config.toml
n_kv_head = 8
activation = "gelu"
norm = "layernorm"
norm_place = "pre"
positions = "rope"
attn_scale = 0.125
beta1 = 0.95
schedule = "wsd"
train_tokens = 1195000000
steps = 4432
dataset = "wikipedia_en"
MLP neurons of a small language model. Each row is named by its layer, matrix (up: input weights) and neuron, and shows model dimensions 336-399. Each number is 200 + 30 x the weight over its row's rms, rounded and kept within 0 to 999.
Before each neuron's rows, "fires on" lists the tokens most often at its 100 highest values on Wikipedia text that the model never trained on; "fires in" lists the words (lower case) most often at its 100 highest values on Wikipedia text that the model never trained on. A number after a token or word is its count.

fires on: " a" 35, " to" 13, " New" 5, " no" 4, " an" 4
fires in: "a" 35, "to" 13, "new" 5, "non" 5, "no" 4, "an" 4
L10.up1017,208,238,190,239,157,211,181,212,212,191,148,147,216,212,241,189,270,234,160,161,216,214,183,195,205,208,220,197,219,184,207,215,211,148,281,218,185,208,259,216,213,226,148,243,206,203,216,257,181,216,169,184,204,207,148,210,199,181,145,172,185,176,198,170

fires on: " in" 41, " for" 8, "B" 6, " attended" 6
fires in: "in" 42, "for" 8, "attended" 6, "left" 5, "of" 4
L10.up99,175,208,193,218,216,185,167,187,214,241,190,147,184,242,213,188,207,185,207,209,214,209,140,252,240,177,178,174,190,172,216,177,186,152,207,217,210,246,188,176,170,148,203,163,179,204,191,192,230,192,216,210,160,232,131,222,154,238,192,215,242,173,193,228

fires on: " a" 39, "A" 16, " A" 10
fires in: "a" 55, "the" 5
L11.up1738,185,196,206,277,146,137,208,176,194,142,222,164,246,156,156,260,240,138,202,254,198,222,205,202,179,240,190,205,217,161,177,208,220,186,194,226,142,164,236,213,143,157,155,265,210,188,176,160,132,264,166,160,214,195,248,175,190,167,196,172,222,248,202,187

fires on: " the" 27, " to" 12, " Th" 6, " not" 4, "ann" 4
fires in: "the" 27, "to" 12, "not" 4, "flannagan" 4, "tholians" 4
L10.up1653,199,157,184,262,262,217,217,198,228,208,192,182,203,204,228,218,194,191,210,149,220,172,187,185,184,172,198,163,170,229,224,207,258,189,196,181,203,180,270,222,185,213,215,257,223,196,177,204,206,199,166,180,206,180,174,247,250,246,172,241,211,196,233,187

fires on: " was" 23, " is" 21, " of" 15, " were" 10, " as" 5
fires in: "was" 24, "is" 21, "of" 15, "were" 10, "as" 5
L10.up316,210,204,137,249,198,183,206,230,127,242,203,237,233,207,207,204,253,198,194,185,228,211,184,162,235,210,181,187,210,217,194,241,213,158,244,183,202,197,249,138,216,181,179,231,201,198,190,169,133,191,146,244,181,251,174,222,225,200,217,245,185,180,199,169

fires on: " and" 31, " is" 17, " the" 9, " being" 6, " also" 5, " was" 4
fires in: "and" 31, "is" 17, "the" 9, "being" 6, "also" 5, "was" 4
L10.up1665,213,102,201,229,234,210,225,223,144,150,205,147,198,206,198,195,180,237,179,175,214,149,189,218,229,161,201,208,221,240,181,223,219,243,268,244,129,208,214,200,236,182,217,251,222,212,175,226,195,152,166,204,209,190,166,168,184,208,254,182,172,191,145,244

fires on: " a" 74, " A" 19
fires in: "a" 87
L11.up1733,213,232,142,177,176,188,194,182,142,227,213,199,158,232,226,246,172,182,202,176,143,194,216,244,174,262,187,149,208,178,246,176,214,172,171,221,208,216,242,218,237,194,171,235,219,212,166,195,195,272,200,142,174,223,201,186,223,209,194,241,209,216,189,223

fires on: " a" 28, " has" 23, "'s" 12, " had" 6, " is" 6, " are" 5
fires in: "a" 33, "has" 23, "s" 12, "are" 6, "had" 6, "is" 6
L10.up1875,178,209,205,214,210,196,166,154,177,245,154,217,171,204,230,221,215,202,149,183,186,193,217,279,230,222,220,175,213,230,213,154,236,231,194,200,183,153,215,200,206,212,203,227,183,263,170,201,206,203,235,242,169,181,165,123,163,176,224,157,210,213,164,231

fires on: "In" 32, "20" 16, " In" 14, " in" 13, " he" 4
fires in: "in" 57, "he" 4
L10.up1853,225,228,231,182,276,191,238,183,225,176,148,228,142,201,193,168,181,211,203,192,202,210,142,242,200,197,172,197,179,204,196,109,216,195,248,139,204,242,247,200,217,194,216,183,268,214,150,175,227,148,242,200,216,189,188,223,197,251,207,190,158,218,163,211

fires on: " by" 20, " of" 12, " from" 10, " in" 6, " for" 6, " to" 5
fires in: "by" 20, "of" 12, "from" 10, "to" 7, "in" 6, "for" 6
L10.up886,264,193,191,229,241,255,170,239,180,209,209,214,240,234,183,210,184,205,203,182,221,169,204,199,232,192,166,199,201,159,215,184,205,206,177,161,251,186,188,142,241,164,180,165,163,239,200,206,221,115,180,268,206,206,183,185,102,170,214,249,213,214,210,206

fires on: " of" 31, " and" 21, " in" 10, " into" 4
fires in: "of" 31, "and" 22, "in" 10, "into" 4
L10.up263,235,191,222,245,209,234,155,196,178,211,175,161,144,185,166,189,137,205,182,201,219,190,159,217,149,202,197,207,223,175,242,179,221,215,205,243,214,194,216,160,218,169,189,248,192,213,182,183,168,163,224,246,199,193,173,171,197,211,197,184,230,218,202,260

fires on: " of" 18, " and" 13, " or" 11, " in" 10, " Historic" 4
fires in: "of" 18, "and" 13, "in" 10, "or" 7, "historic" 4
L10.up1055,207,211,215,183,200,207,190,192,206,204,116,189,199,238,212,206,152,233,129,189,168,135,162,275,226,229,239,225,200,177,254,170,247,130,219,176,232,182,197,192,216,206,166,281,242,206,213,233,214,196,227,199,191,232,160,179,206,217,197,200,147,216,180,223

fires on: " the" 81, " to" 7, " would" 4
fires in: "the" 81, "to" 7, "would" 4
L10.up1098,195,153,187,239,244,155,224,135,225,179,175,160,188,176,220,232,226,157,153,255,204,202,239,242,203,223,246,180,158,217,215,232,266,164,163,168,230,195,230,197,157,188,213,244,237,229,206,195,225,216,191,180,187,195,181,237,229,175,184,207,216,217,210,254

fires on: " and" 50, " as" 26, " or" 4
fires in: "and" 51, "as" 29, "or" 4
L11.up1703,207,155,126,197,217,233,164,205,173,208,244,234,207,246,189,214,218,250,180,227,177,218,196,197,205,257,189,227,190,195,189,229,132,168,237,219,187,173,227,137,207,185,191,178,204,161,191,217,198,238,153,232,207,146,243,245,197,212,195,239,218,164,199,190

fires on: " in" 42, " a" 17, " this" 5, " an" 4
fires in: "in" 40, "a" 14, "this" 5, "that" 5, "an" 4
L10.up1517,239,242,195,158,210,227,166,219,233,209,190,182,211,211,185,174,252,157,182,250,202,231,157,217,202,198,180,185,129,234,219,199,251,154,217,213,218,210,146,223,219,229,200,153,230,147,231,218,162,261,165,230,125,198,206,232,202,199,140,186,225,187,234,165

fires on: " and" 40, " on" 26
fires in: "and" 40, "on" 26
L11.up1376,216,183,187,183,184,180,180,192,198,248,195,158,236,220,235,196,236,193,209,173,164,195,207,195,228,205,234,215,190,145,197,232,201,261,191,191,177,159,214,163,252,201,189,157,190,236,192,256,219,189,175,192,211,254,199,181,209,211,221,261,167,202,151,216

fires on: " this" 32, " that" 16, " of" 8, " the" 8, " his" 5
fires in: "this" 33, "that" 17, "of" 8, "the" 8, "his" 5
L10.up893,164,249,201,193,173,189,159,166,226,224,187,237,208,182,196,184,179,192,169,199,208,201,179,239,219,208,174,201,213,228,204,205,207,176,260,216,253,250,189,204,209,232,159,218,254,175,165,224,179,183,189,217,239,226,172,194,220,193,151,236,234,169,215,217

fires on: " to" 53, " not" 6
fires in: "to" 53, "not" 6, "he" 5
L11.up473,304,168,224,195,201,185,204,191,155,258,200,193,212,199,197,158,216,228,197,145,206,194,216,180,181,147,205,188,185,204,224,203,198,194,193,174,225,219,221,168,231,135,214,212,214,214,155,236,200,180,192,201,220,155,244,177,204,206,196,203,156,181,204,177

fires on: " is" 18, " was" 17, " are" 13, " be" 9, " were" 8, "0" 6
fires in: "is" 18, "was" 17, "are" 13, "be" 9, "were" 8
L11.up640,272,162,186,276,215,207,248,172,152,187,189,196,191,214,231,222,219,219,250,175,207,232,232,261,158,234,182,189,169,286,241,205,160,185,186,197,152,203,265,232,159,224,195,261,201,216,194,235,234,249,220,202,211,181,193,165,170,188,206,244,206,196,249,209

fires on: " a" 85, "A" 4
fires in: "a" 92
L11.up815,211,193,199,229,169,200,242,198,163,177,182,176,178,260,174,227,220,152,226,180,211,203,174,242,179,257,236,198,210,211,213,217,233,159,211,192,161,190,294,235,242,169,246,180,180,296,261,211,197,179,209,236,206,179,160,242,208,169,192,203,185,196,171,210

fires on: " In" 30, " as" 19, " in" 11, " As" 7, " the" 6, " of" 4
fires in: "in" 41, "as" 27, "the" 6, "of" 4
L10.up1285,217,231,178,205,199,232,212,217,200,164,157,164,262,251,154,206,190,207,247,187,244,144,186,180,201,254,212,180,203,248,168,222,209,163,234,142,195,164,194,191,179,138,265,201,211,170,210,224,248,201,170,207,163,172,212,229,174,160,211,193,239,183,197,179

fires on: " a" 20, " as" 15, " Best" 12, " the" 6, " his" 4, " called" 4
fires in: "a" 19, "as" 15, "best" 12, "the" 9, "his" 4, "called" 4
L10.up1479,200,225,196,174,175,254,164,212,212,131,156,225,182,203,150,190,172,215,202,151,243,223,184,253,209,193,190,188,222,200,184,192,168,212,252,137,220,233,219,221,144,207,209,212,253,169,190,180,220,176,200,177,195,171,212,177,215,222,176,195,198,197,216,250

fires on: " was" 17, " a" 12, " as" 12, " at" 9, "r" 5, " of" 5
fires in: "was" 17, "a" 12, "as" 12, "at" 9, "of" 5
L10.up1681,240,130,169,195,250,202,162,200,202,149,237,180,199,193,196,182,246,194,176,217,212,204,199,227,234,211,165,180,205,223,227,210,186,236,171,207,246,231,193,211,257,223,190,176,248,199,208,196,200,195,224,150,247,202,220,149,233,244,256,201,245,192,199,204

fires on: " an" 41, " a" 17, " part" 6
fires in: "an" 42, "a" 18, "part" 6
L11.up889,156,196,212,235,190,217,169,185,157,224,173,234,263,234,180,222,150,160,237,159,215,190,152,270,191,245,223,163,197,178,153,187,223,185,168,174,179,136,196,224,203,144,247,260,190,189,212,218,163,256,234,227,172,199,159,210,175,176,217,246,256,237,202,208

fires on: " is" 47, " was" 11, "'s" 9
fires in: "is" 47, "was" 11, "s" 9
L11.up616,216,187,152,182,190,211,140,217,154,232,164,193,155,243,219,203,252,152,198,189,232,210,206,241,226,210,216,182,225,206,196,195,223,175,241,224,243,236,203,176,226,220,192,189,181,200,202,183,193,180,237,195,236,280,185,201,203,185,242,181,193,224,206,211

fires on: " an" 53, "1" 26, " Win" 4
fires in: "an" 55, "1" 23, "win" 4
L10.up1539,167,190,168,195,239,236,180,232,163,195,183,163,162,191,185,183,143,188,235,216,201,246,143,173,151,240,199,124,239,207,171,178,221,216,172,156,232,92,195,198,210,200,213,219,180,153,211,176,149,186,212,192,198,225,225,210,196,216,234,187,185,179,180,203

fires on: " of" 20, " the" 17, " at" 6, " it" 6, " as" 5, " by" 5
fires in: "of" 20, "the" 17, "at" 6, "it" 6, "as" 5, "by" 5
L10.up653,252,202,221,162,215,210,176,209,189,160,192,211,198,188,224,216,199,192,204,226,182,227,202,248,211,225,161,165,210,154,205,174,180,252,224,180,232,210,235,164,221,197,132,205,244,198,152,214,219,269,220,265,192,227,212,205,236,191,157,206,233,216,180,236

fires on: " the" 54, " in" 17, " of" 5, "In" 4
fires in: "the" 54, "in" 22, "of" 5
L10.up808,237,214,212,195,213,201,147,236,206,222,170,194,155,158,197,254,197,190,241,185,219,234,203,234,177,234,165,152,198,204,198,207,244,216,201,182,233,225,254,194,204,188,234,168,211,198,184,173,232,191,240,221,223,254,203,208,139,226,240,211,246,243,153,230

fires on: " a" 19, "'s" 17, " but" 10, " no" 4
fires in: "a" 19, "s" 17, "but" 10, "no" 5
L10.up1328,221,139,189,234,201,167,166,182,161,186,197,197,209,241,205,189,225,178,235,213,166,210,156,191,172,249,193,196,173,139,170,199,250,266,247,173,184,145,183,230,175,176,202,179,222,181,206,226,171,182,203,212,181,245,134,223,183,140,207,195,198,181,232,191

fires on: " on" 20, " of" 19, " by" 11, " under" 7, " with" 6, " the" 6
fires in: "on" 20, "of" 19, "by" 13, "under" 7, "with" 6, "the" 6
L10.up1302,195,180,192,217,178,183,164,168,212,261,171,140,202,275,192,161,173,208,227,154,210,198,225,182,179,175,226,206,225,211,217,170,209,227,175,174,223,196,221,164,231,252,158,148,188,233,176,211,236,166,174,290,234,191,238,227,144,172,216,260,236,178,171,201